{
  "n_layer": 14,
  "d_model": 160,
  "n_head": 2,
  "n_kv_head": 2,
  "head_dim": 64,
  "d_mlp": 640,
  "vocab_size": 2048,
  "activation": "geglu",
  "norm": "rmsnorm",
  "norm_place": "pre",
  "norm_eps": 1e-05,
  "positions": "rope",
  "rope_base": 10000.0,
  "rope_fraction": 1.0,
  "qk_norm": false,
  "attn_scale": 0.125,
  "bias": "none",
  "tie_embeddings": false,
  "parallel_block": false,
  "init": "orth",
  "init_std_qkv": 0.0374,
  "init_std_o": 0.0,
  "init_std_up": 0.0374,
  "init_std_down": 0.0,
  "optimizer": "adamw",
  "lr": 0.00152,
  "beta1": 0.9,
  "beta2": 0.98,
  "weight_decay": 0.057,
  "lr_head": 0.0043,
  "grad_clip": 2.0,
  "warmup_steps": 284,
  "schedule": "wsd",
  "decay_fraction": 0.743,
  "decay_shape": "linear",
  "final_lr_fraction": 0.0,
  "batch_tokens": 8192,
  "seq_len": 1024,
  "doc_mask": true,
  "train_tokens": 102800000,
  "steps": 12549,
  "dataset": "wikipedia_en"
}
MLP neurons of a small language model. Each row is named by its layer, matrix (gate and up: input weights) and neuron, and shows model dimensions 0-159. Each number is 500 + 50 x the weight over its row's rms, rounded and kept within 0 to 999. Numbers have three digits each. A neuron's up and down rows have the sign that makes its largest values positive.
After each neuron's rows, "fires in" lists the words (lower case) most often at its 100 highest values on Wikipedia text that the model never trained on. A number after a token or word is its count.

L3.gate67:520560518539436481467504490509518569545516485430492529521401458396482526532517473516551526521576441560474545533507480517491522584582520487542517511504445384552533514513446506553515429393528480431444511471564448573551531538562525473473349563446465447507421410601509517567585530513494390433441480523538558553481458502500556503506556512512554513532450602513534486458461521513411557497448475609506455476497488369548508538548421550465526419442598587547542519456460517498546469518507456
L3.up67:536389418528497543409470447448612433512429381447541505424546516454439557551582539550500568512474435395452442462551505526527487481466531483517634502502429509490502512531499392546431546489554464382507497544533527573432412487540549469506385498445471475479411531456515501581477512479496445448469590551526535465507522560528457577480460472544526480505580498397439529419470531508487493524516509495451423534545517513511504586419486551552518491467554517483482590520508511478584429472507502
fires in: "she" 29, "it" 27, "italy" 8, "30" 5, "remaining" 4, "remained" 4

L7.gate402:461482599452454463481455529455559591474510507514641570523463461545499511554522496560539435492509494495596535450465569454497536529534462451457516570448604376596524511494476456467461483466570563505530560420514432536533499517574495464544478559501511503493444527403463515460535510370556411442491478525393550502437531473534604523519473545510566425558514520530486437613433507494454456532451474496513529430527544479496568501467520539498516416477427519549468471517497598569489431413479412
L7.up402:446494538488480574483536487569420474506526479446566534578460481538466422460508494496513470552514491507521482515535491574487529472499525542671485562564488475518584573500459424414620603488493516528484526479569462460644482559511449489514430493399526414491442474441491493456437517496497398565516489488401494466458482464449503438484520505498463403465457508467471614534547461465469544430563547527576552522482511500499481492473539528542568542493384548486630394477551483489427553492449522
fires in: "her" 24, "him" 20, "himself" 13, "itself" 5, "wrote" 5, "children" 5

L6.gate552:480542472567567513529425562499516612492543595507388411534546588479553502493568511541482427461546504544508513461499591521443525579526566472455462439482449453440488541444487542510501432557509552436494598472485541441506513428500450537543457514514546547455530516444543443506535451566488533428503465559411580477465520533624550434608456426426490445509542537537383460453556514520486409445436487524585375518578497520478476499529459494485557513441540486458490537513469522463520605494532455
L6.up552:626467491542490444418463534528471462488541478480500506572556421501513529468548422439564506505461586537489548421463468399469483519536472509578485495497483537531407506449476504518477465410652491525508526572549527533474509393409454522427513425490555597396482580468570489476543539578475552532527515475474466508622494518521420532456554404505476443483468644532475557531487481437490508529536474563454524533440438543511501475545527504509505512551487424435424474569467498434448443419541468
fires in: "and" 79, "she" 5

L4.gate308:566525520464423552450533481534461496484449537472618492561506489537511579543470513474505492505470520557457392494509482484492529484514457566514455511532458565512364569459523490470497453477509512601503481427476390502527553492586318524470491574528514447638538531479564472490488488426485409411498550555515446536506455515491517534499506527489432443496571633567515483487570504457562511484449497476550507502567496460501612498527485552534501449598478324536462448479539486468476461503470512
L4.up308:516499490491472574474576461519430454518515482453498521476500572467441499508280538453472514495503528494457454635498544432479492469459487418513522553481512480547650525499586580486461567478508429464494575550468466485443413433502604517537472578487501503392494494503480383443489525492458509559508503473515456454514469503468589508498478495514534573452460510534508482489494525479435555480519518476442558508480506524450405489394463627510517462512505579499493638511503472461550454607474464
fires in: "in" 35, "following" 13, "when" 6

L7.gate163:530561446539523514539482564509532521457587614453491487422445446407393521499456402580466498516498523583596431383533475526473509341528449577559471521543461458536486587526499457481492432509477498499492548468406489434542513451586436585456475509510542548542474555465516547458492545492436593444474439485492512591578563512547551470561480493446570508497458546489506490480538576486545558471486525512523506541492483531516514437504373462431475505454478440564576546499492562451576474580543491
L7.up163:502485505504552526478578505521499449491550404511563453562450492499491515578445476430481459564542560394603459527359520366463541494537550572544531574599592474473452421512527575530552539529518509496498484509503531607550551473460508589474526553461592451595439516507478462525441422551462504562559541492502436409542416516456495480477436448490510451473483521572476418470565409550497488506491473497505453485476502425418530429557508546550505497542495450469513520570394580438503517514474455
fires in: "on" 19, "from" 17, "with" 13, "when" 6, "including" 4, "although" 4

L6.gate170:496444613634579543493509454379564523537501554410523558515467457489483534471435445604557575598388534492539498443506503515473417493525521544494485477560585389526437488560425401467461522556507500532517549405505456500488562503501485556533442477510546491522591569495509519482487499514448512608397490441505604469509500494552577525553473509504449445501507450418510488547444601525415429534473408525536552507479546502500521449426518482445491472502485525513544516494555612553489509473509480
L6.up170:568580444544426499553516529520517552437441513479543515483395460450519503519540560555531462556460627473503395459469441488462497463612438537405519464608445480504460574517483489459490511550424511489461515494490463546487490470494522599516526462532458424540539527455461531483414422562537508518416501538508533426497552542513540516513484568500556415486592392573475546392510509507438470591461487413543471527470521426473509462538560533496492473563474514504577569631597504556511518560432549
fires in: "her" 57, "his" 13

L6.gate148:488484513589473452543436435538512464468532482548504474548511431514415579395573480471501415452469557578511542453471559436513454519536515459583479608450482448443596492497511406535529467531558554535541462498512431423460564488489522371452493386480529441579472470572531563468544548511535482440554454461466530577437552505602610465486494543499541536520468532477524472545504536529478496487407524498457535442483489521545560508393542524421457537465476501601453634532408508481472465493513478
L6.up148:526515442515445521584579492509437464492519502539585465539592588463561466515591494526500513484502444612595505424475477474514563458484544523558515590482483378574474601415527432588527495536451492578526549588526528534573526515451518525507426581482540501532480512419503455545563586367492501482482367555508478481464570466482438551545452493556543491529596437424475539491455499487490510521495440498478487502442475450467514452437509517489463499471517478500520414516460530646435513571551503
fires in: "a" 57, "appointed" 6, "also" 4

L4.gate177:514532552475509480476602529479557478551545424417493476488577433534585397538537433495491497477412523560482492458520595494429575552487539579580539463553432451583512525522560467472518556523535510458431525521473513383489575444527513604549486504540530558472463542514485476490609436586495592535386440443530522460612547523521405466570468390452507506468436526490575490465469494527493519515505525480510533527459538425493512505534400508524489564582492486559553564460462395476529465482553543
L4.up177:499448514519588583511443435432503503429550465399453525469554514446525410419539508540441531456368444556543491473530455522503395521452437443534475487435427443518452571492481516473470600489484533481524516505441606506522506446474403440479531519564639519510436506547518485449504509470421413530494474510539479528478500493424448560457544545520484540457518486565521645406434509435482608553541474575536517523504576532501453542528481546537478521473543482445496433486405502448422524558475463
fires in: "of" 24, "and" 13, "18" 5, "early" 4, "12" 4, "16" 4

L3.gate445:477548550547528463582431439469513585481579457478543505531443540517436575507535481568525438514580422565521559400517378486522465494518604507517528515475445438498558476532447517588461508453513469585494527501470500595491595433415555494475442492598621533526500389556413524532529490513489517597513408494499559504486505446513547429505445440454538489486410521451472486528442527532503536466449453482431443567588504449541497520481483592440498468511524604481476511425489515542488453441468407
L3.up445:526540491472483562584435557551545560468508441540579571464520530478550490477390523507441442490388503554480492487477502519556401446517541458509427552498506425544503478482518534559517548522492450481530440418442573550495502537539472499522492531577492582599442553465499527357505524424436487505500447606554468494444462462583523537501505560532546453502433438520595504484583504363519527539503573510481571515479420471576531495478513541532476493462407435477437445455539503421488424520366499
fires in: "the" 57, "anderson" 5, "andrews" 5, "theme" 4

L4.gate530:447558512461523517545487424499573473497484490384568524442413458524541486529505456546462543461465546509483446530564488480475491480505530520496448508557454460477476445474514434481465574508528491404489511485559593480440638458493459444534548446475481454503560510515477495457487449490452507498472427510527451505599398471425555411528416451506458495479421480485512443546536455534346503494542516478471700459469459526441532383502569554436516480546537543468522393416499507416479460453462549
L4.up530:458525517483571521492471521553526450570434548455514547534441419516500480597527460483550534462464601480428494544536498462559518466506503456400505514495521467527493435473500423500486509470541401496454486409581538496371477525468473473562487482356466408506613487507377480515510461489510564468522477533466415511563428430420568412533526409484465527517530460504447440531458473554490400471540466463468616443477467564445547413451574517416491481580481557470517471471537531507490508493449594
fires in: "and" 68, "of" 7

L3.gate580:529490460545507563557492418565490524487510567446387505532492450502564379493464576528466450454476509501520509525564440497545523494477468440432563519531525606470453597452518450452513539453513479498498460468535517409568482531563451492546512501574429625571528574475491498431580454510454520447509542452406592542448488453482575533549468429553500422548442504452616526556541498538537559554574432524483574508541456529663484519551512404500541479471504520461491458525450523471511525544507402
L3.up580:601558569439533502501429564535472514464648535493523475479464387452482491498487558413498527578636444544443546544483474568493492481489467566505525497482524437433475477557467514562530528486554495559542564555538518469421456500417475444533514481475513470485546511482494470561490558469516624439569517484507326489425410527449433487520516589525491477492537501444516586434443561630517417543489442503518500539557477510497477458521473517471519546533463468514504459552544470500409434488586572
fires in: "it" 51, "italy" 10, "species" 7, "life" 7, "its" 5, "live" 5

L4.gate242:524511453581386609446540505517515477516497491516466479444515575479511537420380540445443514455474496525493451629471458508509475496505416459479452510477506518537380550449609641488526587484499474311525513487459610511554487488513377567484531477530558513421484450539532447541485500488498503492519547504509522499483432532520470505480466592506533527507438476546470411495587485469556510479494535520377457477487473488489446498506390448495508512522554523458514560462483414476550499485490396
L4.up242:527454452482642620578503502526523487534495495499508494527519549491507458485593519588461550502430429485519451372495472510496483470466548457506551500507525505565540506530457562465487542520451422542565558491463713547544416551510346524522452525536510517435496521495535433538508504527512636561498497549479516553498489535517479477468452493523523483493458468512524451546489510522581485624499538443329464533569501520477528451408536577493520529422490462535510544494522525443529469487524540
fires in: "as" 40, "she" 7, "sheffield" 6

L6.gate507:510477500491463484541536512556476534554473500529480402531464522545466483459514416468537544425447501444635502495449470531480573565559499511453437476572503488467538523473492562559463530407472514483601516463513537470501479473606496359555482535565560512395560496417474489496472506543538413446479481504518465660532565435437544546561450448513524412518526515548513339459500497465521542541509432495543480544550577417491493545435439512483598509463517461549451445468477530514412535582554517
L6.up507:446547519525447487546490483565508402498609583533493528461508460443435535497434453484544550561470456444513496512541484493546596464563437491479470621495554501532493443471490449526569490496558486566407469516511437484474517512434520500396628555411440412548506484510461523541507595350482497430532479459420448507493495491557512488542501567494573495514520538492554507536495556414578554477505554483470539509547484427664506511520502412497395457592438510577515458451462484542492470516536528
fires in: "the" 47, "local" 8, "general" 6, "theatre" 4, "original" 4

L6.gate618:480500484500505563449587452424521442492484487524451453466560436588524482528434445563494583511461509443547471416495486519462537515572535578516433483563513494563505686565477473473476508486563517407524555424519540587507554416478547572458497579457518497448470447493478509467411513454510391517501445545491621538456566481466555436478449522609466431522515520477487458567575485470457532492523520545511467589442550451451446449528463478456500397435580487432481470469483588451468458514552540
L6.up618:503554383515538542538505537531531513570545505429440439415495490572450444533520441525415432527531585525541436486433427517508463460544502462583470520480520497550488494404455506422540515464564548493425513550480559534499481438549513597470519479479440483444484520516406471375501439521594480487456501659546417543485498537570577528466462476454531422439531488481523548471548591488476457480510552504440488610463473504489471476550454508595531499435531483445472408497487547409599504506437427
fires in: "on" 41, "through" 24, "throughout" 9, "from" 7, "of" 6, "in" 5

L8.gate557:482509548475520500514549480481497531511466504457504420539503402538557487496544424540612456453486607442469534472472474549483566521475504533615466614546548430435518527474398430499511500486441555551412560412458466448517529540559515523539452612466583507420606449475565553425495420506575449428484451535467465538490508522589582428552494450430576463473439572517471551564461501502554425486503452598505468406524501481430478478440538544390494496472529472456470499498564528484465522503462482
L8.up557:532494451596401369499458594497431438476507466529402443469552517492531430464538510490515456463609513502428513458485494541439421478528585494565444638458502473517462453409494475458428446580446533466530555468508517539418467532527470431496614490448495475525505474426569558544422469483567477449435418640523449472503530460537501438473539479500474501554461482552550597485457419549468522486417477517485504517469487431399488492487482555425502423481565538460503516458501462419469509518509513
fires in: "the" 41, "died" 14

L3.gate632:451570508509559549434408527500490544520465478586574542478509562518541521409407505454486518495450486506492461453548429460552482448439528482432450579478500536480550545501507474512452421528550515475621532533503533604555437473554574478457532526513562532465470521452545513501528498397489568504458486587509455629577542378473460556484531469547453444631523596528473463570497524431514509414560490503497431454515390613557504563515485429506473449456549476498521523463482520576584457531514542
L3.up632:515530567480520576501557478517500506504454526524446629475514471542517644574497569530506550564426485478410495503497519564506481487488408467489517456480585597508461446479507480480420478480503508525521445535545519510612538465515524438494488624532468539530446457387508420528532523506511516440547413517529526432528584559613610447443545475418527622453460479490512440557456451392531497434439478520472482526560539451538515518487494469583417467489464506518492597513518489479552445392465497
fires in: "it" 73, "again" 8, "italy" 8, "its" 4, "italian" 4

L3.gate127:448425469520471536448644493519479575536424438508461513532470470436495464533527530492513524472600540419470595537496575586503608476513587452508377443447485532495507469523396501434517459535501489439461574527427487647465480485426449474463425528580453513483447490458460471519489520519402550421536523521430495441463489504446469494485556479556489415439428505533518591494514520579489514525560529432530406517513554497455482537489500498532474589608419504442526545537496527473462570428473469
L3.up127:533520491562568482505502546525518479534514469437525462497483480464501546546454463519417589549502527563564482542502478503476548441647450474538538559512463535411450427498497594501533412517435497478586448449433544489544452554463584509500433470586483539447452488560532466573458522480437579499534552461441590508432494449451404386396531493560540486498442571459441512521493495559507455572508528511496475558426541453528490295579519571441547500534478526519485520435526545522558519479513524
fires in: "this" 22, "frontal" 9, "zone" 8, "use" 7, "power" 6, "follows" 5

L7.gate238:466473489502530382489521538522531517429546536544562435584433434507471487501478452507469553470546486531534484451440485456406493530528532494434516471527537583495497481416489598563304441614489481454559531499447521460545552399565485475499544540502537471481451505426453389471598431499474602454469446516477504495590519431510477486526457466538469481490537591443470511454465506455490418442518427479459484525475537497507555458522472432537660437513436451520518499517486489426462433539559534
L7.up238:561432504505563422507428517492611393463462502556556513525367472511450495397477469450512525455479522471602538498497578463521482490503478466449500471468524574579505527487423561490460449556526449484516522442566554527497556534604492508547466444559560580521534490493435522456522534613456477487483542513440549428443518464641496511553543499513584541576450559436550528440516524504541459537512565500538431507475412515464543431463443471477514519441512468508483458527373594361495509502549531
fires in: "and" 50, "or" 7

L3.gate589:529604470536527555575490564449519544489494463381446505505379496478466466424564487480417482506615555523530572506408514407521468553525557522500468474476506533476480437455506555532405523559506438443523464558427471453413496517538528521470537507535566562596423548486479464393506548505436484467506456565478488440504558584497518489559594479501507488510471473625509498538499484550553434435556487560596388494523482490640454396475466486484551449468541481540434472491442520470477444471488494
L3.up589:516480491476521526510562524563462509535453350511469495469460416478454471471428462521467470551566496439513472483557536539491593430433527452573589523395541463468429526453485477490490441466561526544532479506454483547486470500483567415467480451467518445428606543528509532499445492497393515512491489444462475439391477477518496393485457562499440588559458475513512455508458577435486479487499545475460451517614497533459442410626581555502476474535449496405512529459599387398467552537499503
fires in: "it" 40, "film" 17, "italy" 10, "films" 7, "again" 6, "debut" 5

L6.gate526:464540524516499566468534466483562540510496512533537488436504499531453536542492359506503618585473456400585586499547487522518615459528560480542507520513543518546498526550492469580575579475494535550444523437549521522548575554477546584525509508483526584486481489463468523544467429393542407439466510514404552517458451491623446472486457531493647481523408465418535594526519494536517499483418610489554486559510496457450477548447477506503440517417408520538522522463509592553514533494450525
L6.up526:393593364474603497528547520524476575489554545427439412472566417516488488464471440550495430500502434482464454467439455602533473462462565479553483476497515565470489416446558481529438414487517575480515530520576533550566540502591493552476520514499454538510419461454481530434520514546541523462424457605536482594595429554475531496548393484450484488489509464472507544515543477373416537529514476469508492540502550487488451424411467557440504510458461478449485483467538538455488571581452417
fires in: "the" 90, "including" 7

L6.gate351:467489493539609558572499487439509546632504495488439457477504458532444465459519411544566470502502563493498580432433549500510529458429543513508506552478528378439482600411576477549431525436531604550546543441494527487440509445512514527513522431496589575482477496479432523535470491527448550443466429482509518489545502547506495508560439475529510471450490535543532337488436500476540544514448507521431461540584609504528472577493535554404469530488542469525379506429527495507470450566625532
L6.up351:512495423474528407563486574540418541452551549476505428604496557547525498519562503537463397461565487625488472479428559506396462491503513485513442442471514508500533456496481569530437437541472504434413507572478490517535474489542506481504474426544542481508361495415502502485587501583518524452457521511575534613469522544535518508491581508476438473508563502602412637449551427514477459436465488501539436467450488488438496515538490552508533508515506409387517446603519501449415501507562464
fires in: "the" 77, "they" 8, "there" 8, "then" 5

L10.gate20:534510610537471524360502411505474594575529568483377507556495515546448470526341410447512473450527504445495550550450437437506561518478475531529420652510504462498455480508380460493512493452539533475493464494411557506479560461471550447493481470432530425477511521514550491514478529512444535515538398457469550458478421473591451498534540487541563474556361542538463484509473492591544505451530480512510504464492529391550441498576557502414510470419498480509489488445488481509505451540480487
L10.up20:572499482535457460508427472492531622538359418518525427521468471428512522462538487460518528404551505432496458460530545501494435480465532452481540508445512426487572450449490498498484505500530478454513575535508479428521370530548498428533501479517512544447468506497478452539525489508519497505478427525454556439477523595471644514481482383522617450407423574453568459601529513420547540547430537520503459404476463428542529568527455512525446527534560444504435507399504469598486534543443542
fires in: "the" 40, "best" 6, "theme" 5

L9.gate404:495464445573565508463506475467528437466568496498523502533548491446527484538502519476568459520538541517534481408492521463480534512573490551497404469582497499422443429497560602545631498623467510412517516451513557465456628497554539540472487587632459416454463518428586493443506415467516547494481481592520463459544467483433417562502461474533501511459515488517548558487481413545457471639499445543551467579553504538502553522484476573542518382494506513465478535412506524432464437556528482
L9.up404:508432458575503514568527408444488461435556475480564479436479426586462441527513525411474465522485480528550479425516477466414483523574475495547495507474476550559460521540499568513507508558465427431533448423427528435469524518487437507432552535537438482543493585412554545465587550505418451493521461474440511534536475458483573599518596579477437369507528549416472482538506476596442594554572422466578579500496476522550525557489461556564482496491447570455443445506472540454449396523548496
fires in: "to" 59, "km" 5

L9.gate378:456524592532512538469513530464470439528576497423514463465526382504581530472507468590502464570517511468580438502447484506500598462481539470496463396465438433460485518486476371512520477541552514557470606540445461503536534490513663524538550532435443446463553518482428551513576439520490489511558461439486521615444516468474443483511400487509476504533481561519504533472390568545567490501531549523480600502460519529459516503546553521446492502423409543531484385407500407480441517469579508
L9.up378:460570537420535588528584488564399414500521531440469514437418487576545469474397389532497483567442516513547424498576507440463497483440553540572561499560404513507594503457477512561491543505524523581494543439473452589414571398473497507575527500497444453483462460466494490556443430504541547452397374451533487553502470502487528468513498509495459458452494586505431518475492497495468527471567531528479537476597495508531529422502562475464462463513571475570472453497555415448530602518518404
fires in: "of" 71

L10.gate498:547470502575475457477466538502437660477487507576456517587476499492472452487525465491558473496443489557517547477440492461467459465453504457570416524597513523458472552483473478471437497584491517531456645472517541531423517447571567545576545533556496489515451504421524449442465451460456577426432501508418487510531461521559643457512485401397580458527510565521419486539569504532448472533462428564470481439560475484435463472595442505428572417445547489460445501479513482434457471488555490
L10.up498:521555495512451434517640492483472566572457490507519526561520575467558537448613480516541472554495480496516553469517545517500535425406552507561514555592475510494450512432437479388539484487499478548429591430503521553429488480516436558564584469494577490455531528493481519600512535501425588507570505495439529493497513496525488540496468424433534415492432509386437421479515580573477544513489447391488513443494464446537491427507535441510507413427518494486387607481510465598454523557505458
fires in: "a" 27, "the" 12, "s" 10, "as" 6, "its" 5

L4.gate580:431474497413593474505543479520548458537458436481384541538521584505403378514516494420463463482508469508557393527450492507543520580502536445542448493532497512483499486483448472510560491508505588500444464483476502482524596477488474530559600603568570402437351513529464509531550472441464479508562426531558537520520475453496504513581430437502443388454519465508549511541516563474464592494550536463557508510543448453540469559490416523549457524528529488495471525490502417356398479473449517
L4.up580:481537569484628497509501444444527521495521494479482539565551609525520508392466491563544472475505455652611521521527417475477441504513519502545452470510454529485384437447464399435433557468521590504540495512441478494556596488510486453525507547536601541519461501465540457384527411483457472437509411585507444532558544520497419489507392522487497520484488479472520631486601550437541580493482530490497473495428431542431491561463493508502507511493520475503483516535411547407446544491477459
fires in: "of" 75, "1991" 4

L6.gate535:545507449510527448525436561526517570550559565508524456578521478567512452520504480534496377399568462581515513429397533534459517423504510548600518471466606430539567482463419562544456411515446550437528581505470550563504465512562454504464533457498536506464429562359601468456573474519577574467468506487458428513554469493587523502501542478470491498466601541545452476467480468483423438546432506483536451497542439554459498561505443527425596404461444480443535501531531499492490462481507564
L6.up535:461539446474564510482419548556528500526473491497394548547552459481520503438442487572496557452499531454514464534465614554574523486408501468530492414452471496567560445530481607500528473546463539463515486509550480464604492440510480514533415518448412488572558446571464418423491453546567624575503576488521417566471500413415496474526546448458472511611481530551439460533507496469442419496360522521539507470464524538563428391521516529394534503449522534531491432516484450539477495487476467
fires in: "and" 98

L3.gate476:497493472570498505477505459473400396392439518465506566574563534539497599491438509515527497477573535513505412505502507495573469584525531518549484500517474460583610512490449485516424448402485551381574490506513500503588448387502487501473513540603551548515459464471452567490556475522528482476604560589509505508506454588404532591514497547521502508441431561569525463515498532548524585511482495517452452473515537521549493450478565543542655451473520478525569534491444579499439459528408531
L3.up476:485520448523514521491491423443514532575597482471631551456497395498569531507495497507660525496482457521498472502428556513511491478428561403552556508463437567477408538453524493487443487535464526494547593480541426555519499564443452483524467549509546602486493468475527461575518513533608467520494493494528425504511500459460499522487447546453552468474367378528464480493461508517444399450446566529491458525562581461443453496640430506618460478541455445498543512528532523471497413512481523
fires in: "it" 77, "received" 7, "italy" 7, "itself" 4

L4.gate138:478523480570448545508475570482483499370565545587513514587517518498550603466391432551521498509496453530472519458521587510487517495501472513424502511538523472561431436583509450571466448548483601415462507503540359452448518482547506444471500519468513495472503483483609455544503462412572518545522609492517560540418497456585519464534531541538489405505509620519506364508534457464507523464450462523542523476428505511489599468418517486496491466540500559587517555516501415461499391432481506
L4.up138:523475524458446557479451530452500499541501513430390453625575481541567552501573448586493469481457496613527569408512592556459445471501565401572481501445496460408487517491492443526481557500469543518496480511511496453442474578529489519424552451550479550415482465510525434453526414551454655504553445541454423551528527559545451483484510436467487513514610530490494492439488536479453417571532496466539369511517564503511431521449422437526461458476450517483456430518521577530440575503534496
fires in: "and" 37, "first" 11, "born" 9, "more" 7, "appointed" 6

L6.gate332:473518479506573399573542449517501533501554516490477394444483496612559558537529468528510484460507472570535427365484503497438543515410529489507512487546516391507472501534498513564420478518460486455507510497442627458550539514513515577513436493600529497539527535453442498501528475609549543451494428561503614613516475576514573422560455453628466499445527559506549453505503447538433415501394511508492514551559511450440493495445481506441537475478464413420499544563576514497465437528528515
L6.up332:388569557501475413573517497439498478593505500521457475529494476519428628571425383543528445510588439443496523519395504574514539531406529463541422459521478478490519454476544486483522454439465537518446531528466452500443477596481526520565508477488448464569460535527423549517532494505498490387457400629558487498451395482544526452583469466449496546427440530456499560486535525479548540572482489456473530480481522501497414515459502522433495509478495542619519480519496511474454416633431465
fires in: "the" 83, "they" 8, "then" 7

L4.gate622:456538493481462576435583426503580508474600523588525478555526361512482526430440528452545466437416570480513494572481466513479567556535510518577437487503488515497515567517534434476494524485502485507517499504452609579484538492564512578562569461549525492516474529539467533483558521418410492474488515493509620568501436524581489508517507394453476404583455528479557511590500523467535433526527480498511485401497528453414493442532512631477458389451437462556481555406467512472412528562493505
L4.up622:491582507429503536482508502513552585507514472489512579454469547425438529383498501463463527524499575529564514539457542484535515571615473560425482401495512433461497428585528513410416559477489489550563471504479469566449549487535526423476493537550546588504509514556503535533529511513581487472461450499606583532415480586552503573461452392493420475592533489453503471571465462427445459515464501492600402467501570466472506398486463499479470407470440540594491566440452534518469499537427530
fires in: "her" 32, "national" 26, "his" 13, "an" 10, "former" 8

L9.gate20:556518414503458457443427542497567594444477523497550410511430535532507439528530494515483471510526505527520574542527502564447511622599521405584459538532553559439397598487545480479519399520481474475492502460450532488489506514560453523472462489549524611472491431445485473413476472524395511413448517475469501514440363526513523494545484436471497469511443651474437495541535467482481505533472451509503431503566450519435536497565465523496575428503513524534518535480601406462462368463537512
L9.up20:533441537462458560528529572540587466470453548426559556588489488492460587512531394563426434526510536511572487529411463487395532554447494469490555490506478459465556484547441517568529420357521452517519564493449586537535505420517442476510441545442471524500482577472594513553510513486452560537539476460548575526513510530524549571566530471500528407537404573464592541529464538508551548524518462390473496518455488511622506471403491528488546435540520489493424611459527502489467448567544498
fires in: "these" 22, "following" 16, "some" 7, "that" 6, "first" 4, "this" 4

L7.gate300:425546464411547392470550493453435529423529441492496437424518532527522477473549474489519501489494541508528468490489494528434437508438539488571484567524438550423496521500545459537481557543538509413572629484457509521482594442455534565558458550576527495497465414470474507503495459381397429535491529512504468445508507542491448452529522565380494440426459496584540481540445530414497569534432413446527570517500485475459576546531566606474421535526427518418532518491492474488507544434600401
L7.up300:534442523527590455525486381582457474479486504482490517553594452511597442512464534568590484515469535561512556494511426507483500526428499532487430567519577575614491449531480460520509431429444529517419423545427563443516483408450491414503529466549550506496468498516491536493509486521495464498524459500525476585553462543556483376409570486501456525410408481443518601496393548491489485447528563567472477454447532551429364547524577516471465504568495483428458510567525477430445470516526477
fires in: "in" 23, "from" 9, "20" 7, "23" 5, "15" 4, "11" 4

L8.gate241:491493430506479373540485553533544538530613592515538422517531531556500507525511493528476475512481421550512441482402494536367513487547499504493542437456488522461452528487504508577490510551587552404507511480500540434542539401536454513505544438465570498497352582502530438440563481539467663453454467470517470540537428472573480441514513435497504513550477522536582512514501481557515449473485493440535521440500469547514535486539385490524577349513499512461533497444559407443458559434532522
L8.up241:514442516420577464549519546513514444515562590440554542478491496477506549467391467485462500548455453566474494508467589453495537458439485390463562507507574523490605529504596525431566539476507512409590497622563532475465442506518499550460510519542528516458489513537484456515486496477570490562536515497528425475567500616437465469497546354541542502446411517480458590538509460481597459504469567447510537634520427517505456440516455504501526396548621505536469524509467523539559425527472517
fires in: "where" 16, "when" 13, "while" 8, "with" 8, "bronze" 7, "although" 5

L3.gate121:499507589481507528511595558454511560537536479540555542515471546385524436546497482510553476533582486416536495515468544451480545442495446412466375458558568535520551505477485468522447455525529610539508459411514412457422481550610454460479467506481475472501496500488493504520419495514539529463528511420595561460403472454407455545464465482491493396498401543520544476405468469371479453467440481518512456550526572423562472498491535409479378502510503550436552489425491490428479466553473443
L3.up121:474506465569556487525516535515507568569520376495484599580511446539498504489536541496559574478384434458495576432540524488445510435526496483419485407486436548467559456464550552536407455526489552478353536510453471519484527445477595447618419498510587475459492448497527532487508553454577503510499603452503475478529474408427485426487500471519492535481517437560535463469585509527477485500462530427530479563536426430642472574469589500495547503484454412533566438508514496466562472497468539
fires in: "under" 21, "house" 12, "by" 7, "shaped" 6, "weapons" 4

L4.gate633:437478423471507396469537500476483569490481452519544430489587493458523514504497584475473508518508546538589554496416484538474495533493552501647505515500505585480508543491495511586416559469506509463531563504522519526491541411489480618559458498436480487531485344456552450508482450457538468507474596531511564480514415588522465385576446543502513491439620482547607445548523483509457436518364513441522469537483478489531531574471484493430594578527443529483579482447446503510542485439540482
L4.up633:456429424482494418491495529530450520561478363549534467475547535525524519535490534421465523575520532583537537487415442535526450538537561522526528531469469565486520505558565538565429538488491534477554549498535501548542528495417544611511422498436508558498500345470514423540418360484520585510476580545569535505530416592467437429565434585507462465462556530509565501519592420519518497484464561411501424568481502518529495541501481485480514614528424549508561546495454518509522528456538521
fires in: "23" 14, "20" 10, "21" 9, "10" 9, "30" 8, "14" 7

L6.gate339:490518525489446448422663466464475461598449464475527415453485381466541560501566515487503416511519589471515513482461518481477509568529608535571434576550447443434437537451591387508536505472497459540542471543453536487451520433548554493517536511459451469477541422527516486497593501442428466529452463540409486496450467507565545455512531489439537502522442474493529496505481496568543511575423402436478465406499575460505606601377485561497476474516449458491482515506448536464407509492489498
L6.up339:509384495541477425403560528512429501565446483510510471454493507463503553541536468456514437558611612564527500472510428474510528594571576539444477509469382458441494451521598463438453606490483465469601477515453587546431503486468588416396488512525459511470557466580491470538534477510430521578427412522471489464495515569511510549447524503472495492526428396483500505523493473548489542523464457472504433499536510500546602530389566525584474500486440542455441564504430572446476497486454479
fires in: "her" 32, "his" 29, "to" 10, "late" 5

L6.gate530:450545512521555638483528547417543427548441484469535432546490509487415419504556530465545522502477592467471480458481536503513526503554466472432427498481486601462519556465546583503486550454525471549501482487485574462412521472502510554599518539519567482507590455575499406552527512493501503487430517478467665524570447452434429481561395503549466464538494417486532444524595452516550552512554500508531459554602538488588529550478587480530589529553449414430495606480487537501468491527536471
L6.up530:514401449522523524454506490539523408499418525570471523617552529499473540440497439478448552555418550610606462527534489454505481593615498584551458477422541500491540444594438464532527511474542471501551451417510527480453543441550425435493535525585510500508490559536549468446512517481450519506528424493578455537560488451552461544508471525486477578599442454567553540456579541456465552474496504476479496488518546603530620482538541596536420469538505441507507507594443426459406483503483477
fires in: "to" 68